{"n_kv_head": 4, "d_mlp": 896, "positions": "rope", "qk_norm": true, "attn_scale": 0.125, "tie_embeddings": false, "init": "trunc", "init_std_down": 0.0, "lr": 0.00173, "lr_mult_qkv": 0.7}
MLP neurons of a small language model. Each row is named by its layer, matrix (gate and up: input weights) and neuron, and shows model dimensions 48-175. Each number is 128 + 32 x the weight over its row's rms, rounded and kept within 0 to 255. A neuron's up and down rows have the sign that makes its largest values positive.
After each neuron's rows, "fires on" lists the tokens most often at its 100 highest values on Wikipedia text that the model never trained on.

L5.gate176 [121  76  91 111 130 153 104 163  74  91  98  37 214 122 165 138 127 159 144 134 111 143 112 146 128 157 109 149 169 110  93 148 135  97  99 142 108 129 131  98 141 106  71 127  81 172 112 106  83 129  56 123 191 119 150  96 160 112 101 164 176 102 110  77 185 128 102 117 113 101  78 161 120 127 158 177 108 129 133 166 149  93 163  92 152 183  73 118 115 110  67 210 102 148 111 121 145 134 127  91 119 124 129 207  84 136  78 104 154 180 138 147 160 105 124  94 160 134 155 135 116 110 126 120 135 119 115  64]
L5.up176 [ 82  83 124 169 110  86 110 106 130  92 134 139 172 110 108 123  93 160 198  34 152 140  65 122 156 115 175 122 108 111  96 144 136  92 140 193  73 157 134  66 129 122 124 111  68 102 127 130 125 111 132 105 107 100 194 106 155 140  84 114 138 180  98  81 129 126  92 102 128 162  92  91 116 169 193 158 125 130  90  98 159 123 106 126  78 125  85 140 137 158  96 159 129 182 105  96 150  80 100 138  97  96 125 162 136 100 124 112 112 136 120 148  94 160 161 115 180  54 129  83 160 113 153 168 147 101 112  77]
fires on: "-", " po", "De", "ne", " |", "de"

L5.gate813 [100  38 113 153 134 128 210 104 121  89 149 158 160  99 116 157 133 109 163 108 123 233 116 176 133 119 154  99 158  69 154 178 162  87 151 193 119 112 115  87 160 100 130 177 147 190 140 132 152 102 137 108 138 155 141 181 105 175 124 133 139 100 122 181 106 123  69 192 120 105 133 172 215 173 100 137 126  97 112  73 100 129 148  99 107 177  88 134 164 141 130  68  98 123 111 124  78  94 105 141 161 108  86 146  91 169 115 138  90 135 127 132 119 151 146 109 147 102 151 149 107 141 138  87  82 106 178 163]
L5.up813 [198 141 158 181 114 113  63 112 125 184 174 116 132  86 173 155  87 141 162 162 135 117 153 158 131  92 154  93 123 136 113 123 163 140  97 147 120 127 121  91 123 159 120 195 184 199 119 152 103 107  97 110 107 112 126  95  98 134  96 122 134 127  98 105 199 173  59 127 106 117 116 114 131 139  94 188 143 125  84 123 173 173 121 135 154 122  72 132  92 129 115 152 108 149 111 105 129 105  94  74  97  70 170 133 144 127 100 159  97 114 128 155 109 160 175 144 150  78 139 156 168 109  96 122 131 175 128 152]
fires on: " |", "-", "irm", "ere", ";", "rib"

L5.gate201 [ 80 122  98 112 124 195 142 114  97  78  95 128 162 138 127 143 171  95 134 148 142 115 115 150 169  90 104 152 144  83 152 136  98  95 118 139  21  51 143 150  88 127 113 148 156 108 151 143 125 116  90 135 123 182 154 105 113 136 129 106 101 164 134 158 108 132  78 168 128 112 123 189 108  98 154 108  84  88 116 133 152 158 126 101 156 118 100  98 111 117 134 132  93 103 113 121 112 174 178 137 236  70 143 125 134 101 142 165  43  97 147 114 209 166 160  63  80 154 173 155 118 150 103 101  97 140 192 116]
L5.up201 [108 180 109 159 132  89 140 163  61  93 116 147 140 140 137 117 108 138 131 126 187 148 103  85 166 111 129  66 131 112 142  76  83 134 142 144 156 128 147 140 114  96 110  78 146  78 103 104 120  90 157  95 132 137 110 188 120 128 163 145  93 118 142 113 101 113  83 115  68  96 114 151 171 135 143 136 117 147 116 136 101 121 176 196 135  82  91 140 127 137 111  97 178  74 132  98 140 133 156 145 142 113 106  87 111 130 119 134  97 121  76 101 131 154 110  91 165 118 148 144 144  61 188 124 189 129 187 119]
fires on: " of", "000", " million", "5", "8", "2"

L5.gate6 [109 147  93 131  84 132 147  90 151  96 147 122 105 142 135 143 118 147 160  87 152 109 177 180 144 107 152 139 147  89  73 118 148 134 134  69 142 128 175  84 127 100  89 175 134 152 172 192  84 117 162 153 173 163 104  57 163  91 151 119 135 180  81 129  92 134 136 202 142 110 130 131  70 183 115 117 122 112 117 166 150 161 157 133 190 109 110 124 189  53 100 129 127 143 171  82 141 123 152 114 169 173 130 168 115  52 138 130  48  94 136 130  92 149 124 142  88 116 108 141 122 167 111 152 111 147 220 169]
L5.up6 [137 164 118 152 123 119 158 124 132  82 196 112 116 157 137 117 118 145 140  65  82 130 124 118 138 140 148  93 165  64  81 108 161 138 163 142 155 106 105  45 136 142 130 142  76 134 111 109 114  99  88 112 189 124  92 117 134 103 122  76 111 126  83 160 133 125 185 152 153 119  99 142 139 117 136 127  91 157 121 176 112 164 107  91 141  93  80 128  90 146 123 100  81 127 162  52 144 144  84 127  68 171  70 145 155  87 121 129 114  69  60 181 113 141  84  97  51 147  79 116 122 122 133 126 125 138 163 195]
fires on: "'", "ti", "si", "ee", "sc", "."

L5.gate562 [131  80 139 128 123 127 171 130 116 104 128 144 148 132 131 132 135 130 150 139 150 136  59 136 102 150  73  70  88  81 110 138 121 186 103  96 106  98 127 159 166 110 168 138 177 124 206 148 180 148  56 140 154 194 102  97 164 149  78 191 170 126 129 133 104 127 146  88 129 120 167 140  89  95 106 149 180  99 199 168 176 141 134  81 121 179  94  76 156  86 105 158 102 157 191  54  41 147 161 156 155  77 115 128 133 164 157 138 123 155 141  82 135 148 177 114  76 134 147 176 141  98 152 137 124  94 141 157]
L5.up562 [141 100 158 164 110  71 165  99  87 154 123 123  95 116  77 131 140 186 125 128 104 174 113 114  83 208 131 117 149 113 154 104  91 134 106 151 115  50  96 111 149 145  58 140 178 116 169  98 128 134  56 189 153 187  39 129 103 173  81 146 239  95 104  33 149  91 148 165  75 138 133 120 117 124 135 113 141 144 129 153 183 112 148 163 115 158 140  93 147 118  99 143 100 141 159 164  95 152 122 145 160  84 132  85  75 119  67 153 174  52 156 101 118 104 165  91  93 124 193 142 134  97 107  93 190  57 122 147]
fires on: ",", " (", " ="

L5.gate333 [119 101 123 126 129 149 106  85 168 126 158  69 189 172 151 167 154  57  97 189 144 109  54 242 102 156  87 176 172 144 130 139 151  98 174 114  83 115 124 148 141 148 112 126 144 139 117 144 166  77 108 191 142 124 156 120 167 111  89 214 149 138 121  95 149 121 126 132 140  99 112 187  98 184 143 118 132 112 136 114 176 140  88 130  71 165 162 124 129  97 124 134  79  91 139 105 105 163  85 138 181 173 147 141 119 174 109 138 116 158 107 122 163 125 102 136 115 125 127 139 147 111  69  91 154 120 159 143]
L5.up333 [140 138 110  88  96  66  70 130 158 139 163 109 156 127 136 132 159  87  68 167 117 103  99 169 129 182  86 119 195 105 150 158 166 125 160 126  51 108 142 107 119 152 158  96  90 161 141 138 153 106 113 146  97 124 173  70 178  94 101 162 173 175 101 126 164 172 106  57 143 142 109 130  83 150 143 116 118 110 130 130 136 156 168 124 120 136 152 124  93 135 109 122 117  68 110  86  95 156 119 140 111 183 163 145 164 183  93 163  96 153 166 105 160 162 137 146 120  86 114 125 151 148 154 116  93  90 184 150]
fires on: " m", " /", " km", " ("

L5.gate128 [117 113 166 159  80  96 108 106  70 109 118 114 137 171 133 149 120 138 106 129  79  84 137 115 178  83 133 122 179 114 135 123 157 115 187 119 119 145 101  62 157 104 179 178 136 161 132  89 114 177 120 171 168 115  76  93 194 161  97 154 145  89 162 100 154 162 139 150 118 110  83 152  86 153 135  95 122 129 136 149 101 112  70 131 116 135  87 157 161 105  95 208 102 131 161 146 143 101 120 125 101 137 147 122  66 175 164 157 140 154 139 119 117  98 148 103 137 142 162 181 117 178 105  88 144  80 123 142]
L5.up128 [148 156 122 140 106 116 103 126 115 154 154 169  98  85 133 135  97 133 138 115  97 140 102 151 131 103 145 138 124 105  96  59 130 139 115 109 120 129 157 131 141 137 100 208  44 138 164 106  76 149 120  82 112 114 127 148 109 108 123 124 153 140 159 105  80 210 121 107 113 142  92 172  77 138 114 160 153  87 205  75  76 103  68 144 137 158 118 187 153 109 108 115 119  92 156 110 143 124 123 135 112 123 100 116 128 145 145 111 160 152 120 104 110 130 146  96 149  95 128  76 188 109 116  85 101 127 136 136]
fires on: "\n", "|", "-", " |"

L5.gate173 [ 78 139 150 132 106 131 118 124 152 155 174 138 200 170 120 145 107 174 135 127 141 146 160 131 134 106  90 172 117 133 131  86 116 111 134  83 119  85 107 133 125 162 114 108 105  59 151  95 110  91 122 110  90 151 191 163 144 179  98  96 127 144 136 132 181 162 126 133  83 146 125 174 123 141 116 203  81 125 131  98 138 108 144  97 119 123  51 112 135  97 142 161 159  92 160  71 117 164 130 189 132 165 105  89 195 129 144  78 112 139 163 135 143 148 173 156 162 238 104 121 118 182 127 176  73  97 118 115]
L5.up173 [175 137 142 141 166  87 102 145 121 189 142  96 117 108 104 136 132 128 114 162 121 193 142  83  97 191  85 132 103 134 142 124 117 181  87  87 166 189 130 117 168 122 129 140 105 139 127  93 122 114 134 151 138 100  72 145 110 127  84 121 148 121  98  70 160 102 128 136 111 133 142 135 137 103  80 177 120 211 223 127 168  87 141 115 226 144 150  85  85 142 117  86 126  83 122 174  97 171  98 149 142 100  93  95 192 136 107 162 199 156 144 122  83 139 116 148 109 168 154 140 102 124 123  39  98 163  69 177]
fires on: "\n\n", " =", "=", " ("

L5.gate748 [106 120 154 139  90 137 138 174 205  75 122 111 176 193 175 142 135 130  74 113  92 129 133 112 137 126 147 144 147 139  94 122  93 111 103 134 188 180 102 101 166 176 159 125  74 144 118 192 166 126  88  85 161  99 128 148  90 100 166 102 129 175  92  91 138 106 121 150 168 125  98 140 156 171  73 144 139  99 140 150 111 100 124 100 175 165 149 114 159  82  98 138 114 162  96  99 107  89 172 136 148 169 132  98 132 147 150  98  86  94  91 143 173 177 139 148  90 139 120 187 205  97 134  99 138 148  83 157]
L5.up748 [116 154 103 163  86 141 154 187 164 112 136  78 128 100 144 127 138 101  83  99 166 166  36 141 155 217 173 120 156 147  95  75 153 121 141  92 136 136 161 152 110 110 128 127  59 120 118 169  99 120 124 140 172 103  94 114 138  78 101 169 104 147 105 133 167  93 101 129 124 110 118 156 174 144 139 101 145 132 132 130 130 117 116 125 135 104 129 140 121  80  91 146 155 113 174 144 122 138 144  77 126  72 155 162 129 141 181 150 134  97 180  80 109 121 143 122 126  96 133  98 178 127 151 204 167 161 110 141]
fires on: " in", ".", " of"

L5.gate805 [133 176 149 102 107 140  88  96 131  86 106 112 120 166 135 167 131 116 140 112 141 174  97 114 124 214 124  95  52 140 118 216  86 186 112 146 121 103 163 132 119  67 122 172 105 114 118 131  90 179  92 116 153 104 103  83 111 140 109 138 167 132 133 153 134 104 126 151 142 167 119 154  92 157 174 120 119  94 155 157 114 124 120 106 176 172 125 127 170 114 144 123  98  98 171 126 187 145 189 146 111 134  48 159 184 144 184 191 124  75 149 125 146 160 131 114 109 134 195 166  23 177 106 162 125  79  67 149]
L5.up805 [116 143 186 159  31 180 197 102  78 129  93 173 128 134 137 128 117  99 145 131  91 166 133 152 116 138 113 110  97  83 145 157 172 120 148 177 128 127 146 131 100 115  99 167 126 129 165  93  96 174  93 113  75  95  76 130 121 139 102  92 104 115 143 102 181 121 126 131 143 126 163 164 129 153 155 143  65  92  91 128  94 145 159 147 101  88 108 174 164 119 133 112 143 128 132  79 159 139 146 146 109 166  99 143 125 144 123  70 124 151 146 144 136 125 173 132 122 152 193 121 124 145 130 163  83 105 122 143]
fires on: " an", "the", " aut", "pl", " dem"

L5.gate134 [155 120 116  95 101 129 107  69 204  90  72  95 129 163 204 151 134 143  85 103 136 101 162 120 132  66 183 135 123 140  75 139 172 113  91 142 111  96 123 121  97 127 139 126 175 113 103 198 146 147  85 139 139 154 149  69 127 147 110 161  96 123 153 175 145 137  93 101  97  95  81 135 135 156 146  82 117 125 140 144 166 105 112  85  83 159 114 116 135  93 139 177 174 155 127 137  93  99 178 158 150 127 122 131  99  95 170 122  85  83 124  85 181 165 148 145 107 154 110 155 107 162 113 138 111 152 129 111]
L5.up134 [155 143 167 142 117  51  98 104 122  73  65 146 103 159 100 126 101  99  96 159 169  90 126 127 121 107 109 188 104 131 171 141 156 134 128 160 118 144 123  74  70 147 160 121 147 155 114 110 215  90 144 167 111 110 175 140  91 168  92  94 115 155  76 132 124 104 142  80 151 169 153 151 121  97 203 114 123 143  76 118 138 128 110 144  88 128 202 180  82 146 147  88 162 115 148 105 142 172 118 181 110  97 136 104 135 108 149  91 164 148 153 143 166 153 158 135 160  94 127  82  71 153 139  55  86  77 113 166]
fires on: ".", " $", ",", " £", " placed"

L5.gate783 [ 77  89 108 131  94 195  66 118 134 144 139  43 129 163 158 146 145 131 149  90 121 190 116 183  97 142 122 120  85 183 138 164 192 143 112 119  90 139 158 129 178 130 132 146  52 102  91 169 105 106 134 170  80 152 138  89  63 154 103  96 118 164 129 118 130 149 100 119 123 134  84 161 113 152 122 135 155  75 110 169 137 142  99 133  74 122  79 136 108 131 102 171 119 131 146  84 183 137 155 132  96 162 161 156 141  99 129 172  72 134 134  54  90 140 148 120 138 160  78  94  73 201 129 134  61 181 159 192]
L5.up783 [109 159 165 115  76  86 158 171 143 133  85 193 137 158 119 113 172 131 109 129 142  96 146 159 227 132  83 117 118  91 174 140 145 123 165 154  87 138 158 107 138 123  93 173 120 145 128 125 125 120 123 154  95 116  84  79 130 130  69 153  45 128 133 136 151  59 175 139  76 162  67 116  82 104 154 133 134 118 138 116  79  91  85 107 108 111 100 175  56 144 150  96 168  88 151 115 114 145 126 134 171 164 128 113 118 155 161 149 175 108 193 133  87 168 106 111  76 128 173 117 124 118 104 123  83 130 129 102]
fires on: " and", " the", ",", "ic", " football", "nis"

L5.gate16 [161 168 133  64 148 100  81 104 168 155 108 137 118  78 174 137 156 136 114 130 173 129  85 122 170 156 110 128 162 175 111 147  79 133 109 151 131 126 174 178 105  79 141 166 166 151 117 169 135 127  82 117  83 132 154  99 155 120 147 136 143 131 124 142 183 115 116 146  58 154 116 142 109 127 175 142 121 142 148 116 103 131  59 147  97 147 101 115 102  97 148  97 168  79 167  87  82 123 179 158 108 161 105 215  92 116 159 124 159 101  87 129 156 196 159 156 113 132 121 124  79 108  98 147  86 133 162 138]
L5.up16 [109 136 151 136  89 160  92 133 144 144 169 172 142  53 123 135 162 124  78 142  97 105 133 141 111 132 109 114 128 159 103 146  57 158 159 109 106  93 131 176  90 111 145 132 104 128 208 142 120 141 109 134  77 127 137 114  93  90 134 182 179 146 159 147  98 158 142 134  71  99 114 143 128 137 126 130  68 104  86 119 148 184 160 159 156  98  87 103 157 130 151 127  93  79  92 157 140 159 165 125  68 130  87 136 154  82  88 100 110 141 121 137 106 130 157 151 123  84  78 117 127 157  90 132 146 171 117  89]
fires on: " an"

L5.gate236 [128 144  59  90 120  66 107 135 196 100 131  44 176 144 103 167 118  75 118 132 108 186 107 141 119 141 149 121 182 139 156 121  71 105 160 161  35  66 104 119 119 124 179 153 131 158 148  98 208  69 103 162 129 153 165  78 139 128 155 159 202 115 109 159 121 172 140 172 145 105 149 143  74 111 155 140 118 145 159 164 143 150 147 139 107 174 147  85  93 118 171 178 117 165 105 106 122 156 164 112 160 172 125  89 100  98 115 170 113 124 108 116 154 137 159 143 144 172 122 143  98  94 116 108  40  92 150 120]
L5.up236 [100 105 109  82 125 110 161  79 119 172  99  32 131  62 155 120 161  99 137 151  97 165  71 135 114 137 117 167 171  85 132  89 111  89 120 106 117 150 156 113 128 132 136 123 167  90 185 158 149 109 135  77 115 110 119 125  56 148  81 129 138 155 149 120 125 143 113  68 135 145 142 117 170 117 164 120 111 113  73 156 142 138 125 151  89 113 156 134  97 174  96 117 111 130  91  83 114 133 138 118 109 143 119 178 127  85 102  99 114  89 103 113 140 154 166 120 132 148 112 189 124 110 166 155 138  64 169 128]
fires on: ",", ":", " |", " /", " years", "N"

L5.gate684 [113 121 124 112 114  94 145 101  93 171 189  86  84 122 142 172 177 169 153 107  77 139 137 128  53  86 187 131 169 163 134 151 127 157  71 110 137 120 137 103 151 147 113 105 166 157 140 169 138  86 153 147 138 113 144 107 114  78 107  69 101 188 102 141 147 186  77 145 101 127 176  97 188 122 142 111 141 105 123 168 124 158 105  91 148 155 161 148 165 140 100 124 146 151  88 111  77 121 148 158 182 145 180 124 142 155 131 118 113 107 113 180 107 119 122 139 168 132 243 117 153 174  80 124  98 152 172 106]
L5.up684 [153 158 118 133 143 138  93 183 196  92 131 143 123 108 130 143 115  97 125 103 115 152 159 162 170 104  89 151 155 147 116 147 147 120  98  98 132 104  71 163 101 107 167 117 123 218 123 129  93 124 130 136 138  84  90 108 117  62 112 125 156 159 137  83 121 150 106 127 138 180 147 159 140 106  62 204 111 114 112 120 123 128  85 104 143 165  92 152 105 116 140 210 137 123 172 142 123 109 149 130 112 137 160 107  64  97  62 135 133 161  91 154 146  78 165 112 134 132 151  89  62 155 121 123 111 118 135 144]
fires on: " well", " now", "ly", " currently", "'", "la"

L5.gate281 [117  99 114 114 153 150 149 119 175 134  96 101 139 106 155 155 125 177  92 169 132 113  95 160 162 118 144 171 141 135 154 130 115 117 147 151 169 133 166 129 166  82 115 171 119 114 138 181  58  83 127 136 156 126 192  79 101 124 143  83  91 161 177 150 119  74 191 204 111  86  94 161 112 139 123 140 182 124  98 119 115 155 103 118 152 130 107  47 131 134  93  75 129 192  85  95 153 189 142 196 144  79 115 136 147 145 149 118 115  61 103 197 154 157 166  99 154 156 124 135 202 140 173 179 132 203  77  41]
L5.up281 [ 81 177 103 140 110 115  97 175 138 161 103 161 119 142 165 130  99 163  63 119 111 150  96 148 117 116 168 126 140 111 147 139 150  80 154 213 119  90  87 114 105 106 159 132 131 146 152 110 127 129 104  89  88 129 173 123  82 137 141 118 130 118 109 195 115 114 184 148 158 135  97 170  92 123 118 146 163 117 162 137 132 127 114 115 142 136 129 137  82 168 155 130 153 148 134  95 191 122 140 116  68 127 131 140 105 122 129 111  95 145 111 199  91 125  99 108 184 129 128 136 209 138 129 138 145 165 100 140]
fires on: "s", " of", " des", " la", " on", " for"

L5.gate761 [134 126 144  91 141 107  88 115 121  64 157 100 111  91 114 142 149  90 181 129 110  93 158 131 161 135 118  98 126 144 160 233 208 193  94 144 103  85  85  97 108 125  77 151 161 146 142 141 166 148 109 122 126 126 128 136  98 147 130 136  90 158  84  98 138 135 192 167 186 133 134 184  98 121  85 126 120 124 117 110 170 200 129  82 136 143 119  74 131  70 100 130 172 143 121 146 151 155 105 122 105 146 133 149 129 124 142  84 173 112 182 126 116 165 195 122 163 132  88 144 129  91  73  45  61 110 131 139]
L5.up761 [162 160 139  81 119 109 164 140 189  73 117 142 138 151 100 139 156 165  76 108 142  82  95 142  96 170 133 157 170 114 191 134 116 174 164 165 149  96 121 162 107 128 180 106 158 186 121 124 132 126 116  89 122 161 175 192 162 102 123 148 172 181 184 118 181 156 128 166  90 160 122 151 116 188 149 103 132  88 138  71  90 108  92 141 110 143  91 129 127 137 159 141 123  95 144 114 115 117 170 157 193 138  86 139  97  52  98 119 102  82 150 123 162 129 175 134 121  87 108 186 131  99 189 148  69 130 142 162]
fires on: " km", " m", " p", ")", "^", "ap"

L5.gate576 [ 97 110 162  91 133  85 166 151 111 125 107  89 111 133 199 157 114 108 105 167 129 141 146 150 141  97 132 129 133 128  37 110 164 126 150  86  40 137 164 182  90 106  96 161 181 119 112 160 150 168 175 135 171 130  96  99 135 182 118 158  87  95 114 148 155  84  99 125 127  73 172 119 151 162 124 118 171 116 162 134 136  90  97  76  92 126  29 147 146 135  54 113 150  91 166  98  66  86 109 145 116  85  91 190  97 137 160 117 101 106 127 103  91 152 164 131  94 106  77 149 173 122 109 107  39 141  89 159]
L5.up576 [159  67 100 124 117 181 185 127 159 145 124  96 125 155 138 143  59 107 134 117 164 196 123 146 122 145 151 122  44 193 137  86 129 137  81 144 170 165 152  90 131 188 100 171 125 162 140 115 114 141  77  93 100 147 121 170  41 141  94 143 115  78 159  95 120 126 107 146  78 132 112 116 150  64  51 114 146 153 120 113 137 125  93 121 148 104 121 119 110  99 202 107  68 135 136 108  90 141  91 145  42  73 109 150  72  74 136  98 107  94  98 177 119 118  99 149 114 130 156 134 130  89 195  95 176  84  87 113]
fires on: " |", ";", "con", "lis", "ali"

L5.gate445 [108 142  95  93  75 142 151 129 173  90 103 116 168 160 134 135 123 130  70 131 138 117 139 163 143 122 167 128 163 125 109 162 188 106 113 120 185  94 121 106 132 119  99 117 121 166  95 130  99  95  49 135 151 110 160 140 118 134 119 148 112 151  75 171 186  80 116 146 125  80 112 145  96 176 152 108 108 138 105 159 118  87 124  84  68 155  76  67 108 145 111 108 131 152  99 190 139 103 104 120 123 151  77 125 101 161 139  96 145 143 125  96 196  73 151  74 146 171 138 123 141 152 175 136 128 162 170  63]
L5.up445 [121 144 129 163  73 160 155 104 154 119 172 175 121 128 106 127 127 136 116 152 150  94 143 143 158 169 122  94 112  81 158 131 199 133 146 156 131 113 160 177  95  94 112  86 122 155 116 122 122 126 112 121  65 100 124 121 102 123 141 117  95 153  84 100  83 107 114 146 154 156  99 118 132 182 117 121 103 108 105 116 115 120 147 148  78 149 126  76 105  90 139 116 163 145  92 190 141  81 127  86  94 105 132 137 113 117 135 115 121  64 144 119 215 123 119  81 129 149  85  75 130 170 113  93 122 142 198 130]
fires on: " $", " per", " te", " po", " £", "$"

L5.gate308 [114 149 119  78 154 113  85  90 139 118  92  87 152 124 123 175 107 116 158 159 115 118  49 164 115  97  87  73 109 109 137 125 122 109 119 148 110 107  87  76 107 141 141  88 145 146  85 159 209 108 127 164  85 136 181 139 156 149 101 188 106 131 118 143 125 110 100 119 161 121  67 220  61 125 157 147 102 109 146  89 161 108 150  86 101 149 137 128 129 121 158 179  99 105 114  91 109 126 122 129 146 124 124 157 121 100 141 100 119 150 149 131 149  99 166 133 139 155 153 131 168 219  50  99  96 115 158 135]
L5.up308 [128 158 125 106 131  93 110 138 147  59 107 111 177 132  79 130 201 154  43 107 100 123 148 157 117 153 108 120 130 105 211 151 166 153 111 138 155 138 148  84 142 139 181 109  95 155 130 106 152  95 120 154 188 132 149 104 152 201 123 169 137 157  92  76 107  89  75 119 200 165 142 175 109 188 102 133 115  76  99 132 121 121 116 147 136  97 167 144  99 170  98 157 156 131 118 145  77 134  66 148 107 185 149 186  82 119  85 140 156 140 185 139 105 108 129 186 119  98 121 192  78 137 124  96  42 112 103 165]
fires on: " m", " mi", "{", "}", " km", " ft"

L5.gate879 [123 133 102 117  98 118 170 111  88 141 102  81 141 111 153 136 116 193  97 103 114 154 170 128 131 152 194 141 103 158  97 160 164 141  87 150 109 157 209 127 156  53 154 163  99 135 122 207 128  99 127 125 128 147  68 173  91 142 126  72  96 155 185 141 118 145  96 159 104  66  99 178 110 154 142 124 115 123 131 184 138 155 124  58 171 142 136 159 134 103 120  73 113 156 168 142 153 179 166 149 189 150 129 136 142 175 151 120 136  90 120 125 105 210 152 106 117 135 132 105 179 127 110 166 115 122 172 144]
L5.up879 [135 138  98 110 149 180  53  99 147 107 125 128 124 130 117 156  83 140 173 126 159 141 142 138 155 128 138 141  92 103 101  74 102 140 111 160  54 145 152  79 184 125 158 122  73 115 136 138 114 141 180 122 110 118 178 118 166 150 117  90 120 112 140  62 103 106  72 121 102 158 137 101  93 157  70 115 163 160 111  98 125 216 129  94 175 141 112  92 170 142 139 137 110 158 150 122 117 205 187 110  86 103  88 152  82 178 123 136 159  93  34 123 122 148 131 120 178 104  87 116 148 112  70 160 115 134  99 174]
fires on: ".", "ti", ";", "van"

L5.gate499 [ 76 136 107 140 135  90 102 121 101  34 150 128 152 150 188 183 159 130 117  73 108  96 127 157 145 136 146 129 145 132  63 123  51 104 102  98  82  94 135 153 143 147 100 141  87 110 125 152 167  97 203 105 129 136 154 117 180 122  85 172 151 131  82 192 138 138 101 134  69  69  99 144 118 150 108  89 172 138 169 183 165 117  81 131 140 172 116  80 143 155 113 162 118 131 100 205 103 132 133 107 119 138 129 161 131 154 128 169 106  79  99 126 145 151 134 109  93 145 147 124 226 157 151 192 142 150 126 130]
L5.up499 [140 159 127  89  81 128 118 125 120 128 131 110 133 103 139 107  96 155 126 131 182 134  89 129 125 201 117 126  56  68 164 138 132 111 137  94 131 161 127 132 109 101 169 163  60 156 155 110  85 113 105  76  76 159  97 174 143 152 161 124 136 112 133 139 148 126 164 212 119 122 109 158 165 129 113 118 127 164 123 132 109 171 142 159 145 144  79  92 133 135  91 153 136  87 128 161 164 113 115 143 153   8 144 167 105 106 120  85 178 113 112  63 148  98 105  86 149  97  73 166 145 120 117  91 129  51  48 116]
fires on: " the", " of", " in", "-"

L5.gate269 [106 117 108  63 160 140 110 137  92 127 115  97 121  94 163 159 139 106  69 114 144 174 103 114 164 138 150 130  34 161 141 157 145 121  79  84 118 103 173 142 174 112 103 146 130 150 176 135  81 121 132 129 105 126  87 106  68 139 104  75 151 167 163 117 126 118 120 151 130 110  98 135 172 161  87 108 124 133 132 146 157 136  86 116 156 143  70 159 117  98  68 103  98 173 103 106 122 160 137 148 153 107 121 166 135 121 154  95 131  75 142 112 114 113 149  90  67 143 161 159 120 184 167 140 135 147 154 118]
L5.up269 [ 91 136 171 101 174 138  92 153 119  97 110  59 104 120 142 149 149  91 127 156 110 121 109  87 123 112 106  90 132 123 126  91 122 116  83 130 151 144 154 188 177  73 110 133 121 137 129  87 108 162 146 115 159 136 133 135 113 113 204  93 157  97 104 141 106 107 127 126 105  85 125 112 109  87  83 193 143 168  86 138  64 171  80 143 234 115 145 222  72  87  90 171 156 114  74  36 156 120 118 148 183 151 106 131 101 154  99 130 116 197  87  97  79 140  86 121 139 139 184  76 136 140 105 130 194 172 160  92]
fires on: " by", " of", " with"

L5.gate62 [204 113  87 112 156  78 186  87 166  83 148 109 124 132 109 160 169  86 122 143 138 131 139 136 115 138 115 172 137 129 123 124 131 135 149  99 131 127 156 112 138 120 144 165 118 132 123 172 107 119 108 120  95 152 130 106  92  76 152 118 128 156 112 142 160  98 123 150 134 109 147 118 132 107 118  90 166 145  94 115 192 160  72 110 144 169 152  76 141 181 171 106 102 147 154 118 156 163 155 120 106 114 133 159  50 127 208 175 143  90 155 126 112 166 194 166 143 126  73 116 135  80  81 131  92 121 174 113]
L5.up62 [135 154 140 136 125 121  85  65 144 139 113  80  91 152 115 114 113 110 130 128 104 122 137 142 165 147  65 101 142  49 153 131 100 113 176 154 129  64 172 104  83 144 166 143 148 179 139  84  47 146 202  80 105 114 110 111 125 189 116 156 100  71  84  81 160 164  90 143 180 153  65 173 122 117 164 118 121 161 145  95 140  93 130 143  95 119 123 170 141 127 102 148 119  58 133 115  81 189 149 176 104 100  96  99 124 141 146 165  94 130 159 157 125 114 147 139 181 126 175 153  98 120 158 151 126 112  87 150]
fires on: ":", "/", "N", " ISBN"

L5.gate646 [143 111 107 139 120 108 147 123 159  22 107  94 135 133 105 126 157 143 152  84 127 150 117 144 151 104 116 116 104 182  98 174 135 181 108 136 106  78 165 115 106 125  76 157  66 145 172 193 135 113  82 115 142 137  44 114 125 133  83 160 138 153 150 170 139 123 170 132 137 140 135 133 154 140 135 117 174 105 132 178 124 202  56 107 140 141 149  95 189 131 137 110  75 146 101 167  85 172 156 169 223  97 112 172 156 123 188 150 131  85 113 122 154 139 129  50  42 125 146 128  93 141 140 113 161 173 119 122]
L5.up646 [143  97 143 136 223  94  71 147 166  67 110 134  85  83 123  95 199 171 112 128 100 116 100 118  90 114 159 100 110 128 146 115 127 178 103 169 139  88 126 137  62 104 133 157  85 158 135 160 131 138 103 105 137 104 152 147 144 174 133 145 168 125 179 159 221 181 141  53 110 161  86 105 135 104 137 109 143 140 194 152 135 168 118 122 111 124 136 120 103 147 106 155 136 102 129 135 136 136 153 127 181 190  86 128 180  88 148 161 149 145 158 165 163 149  97  96 109  89 152 117  96  83 155 160 162 155 119 140]
fires on: "|", " her", " him", " of", " the"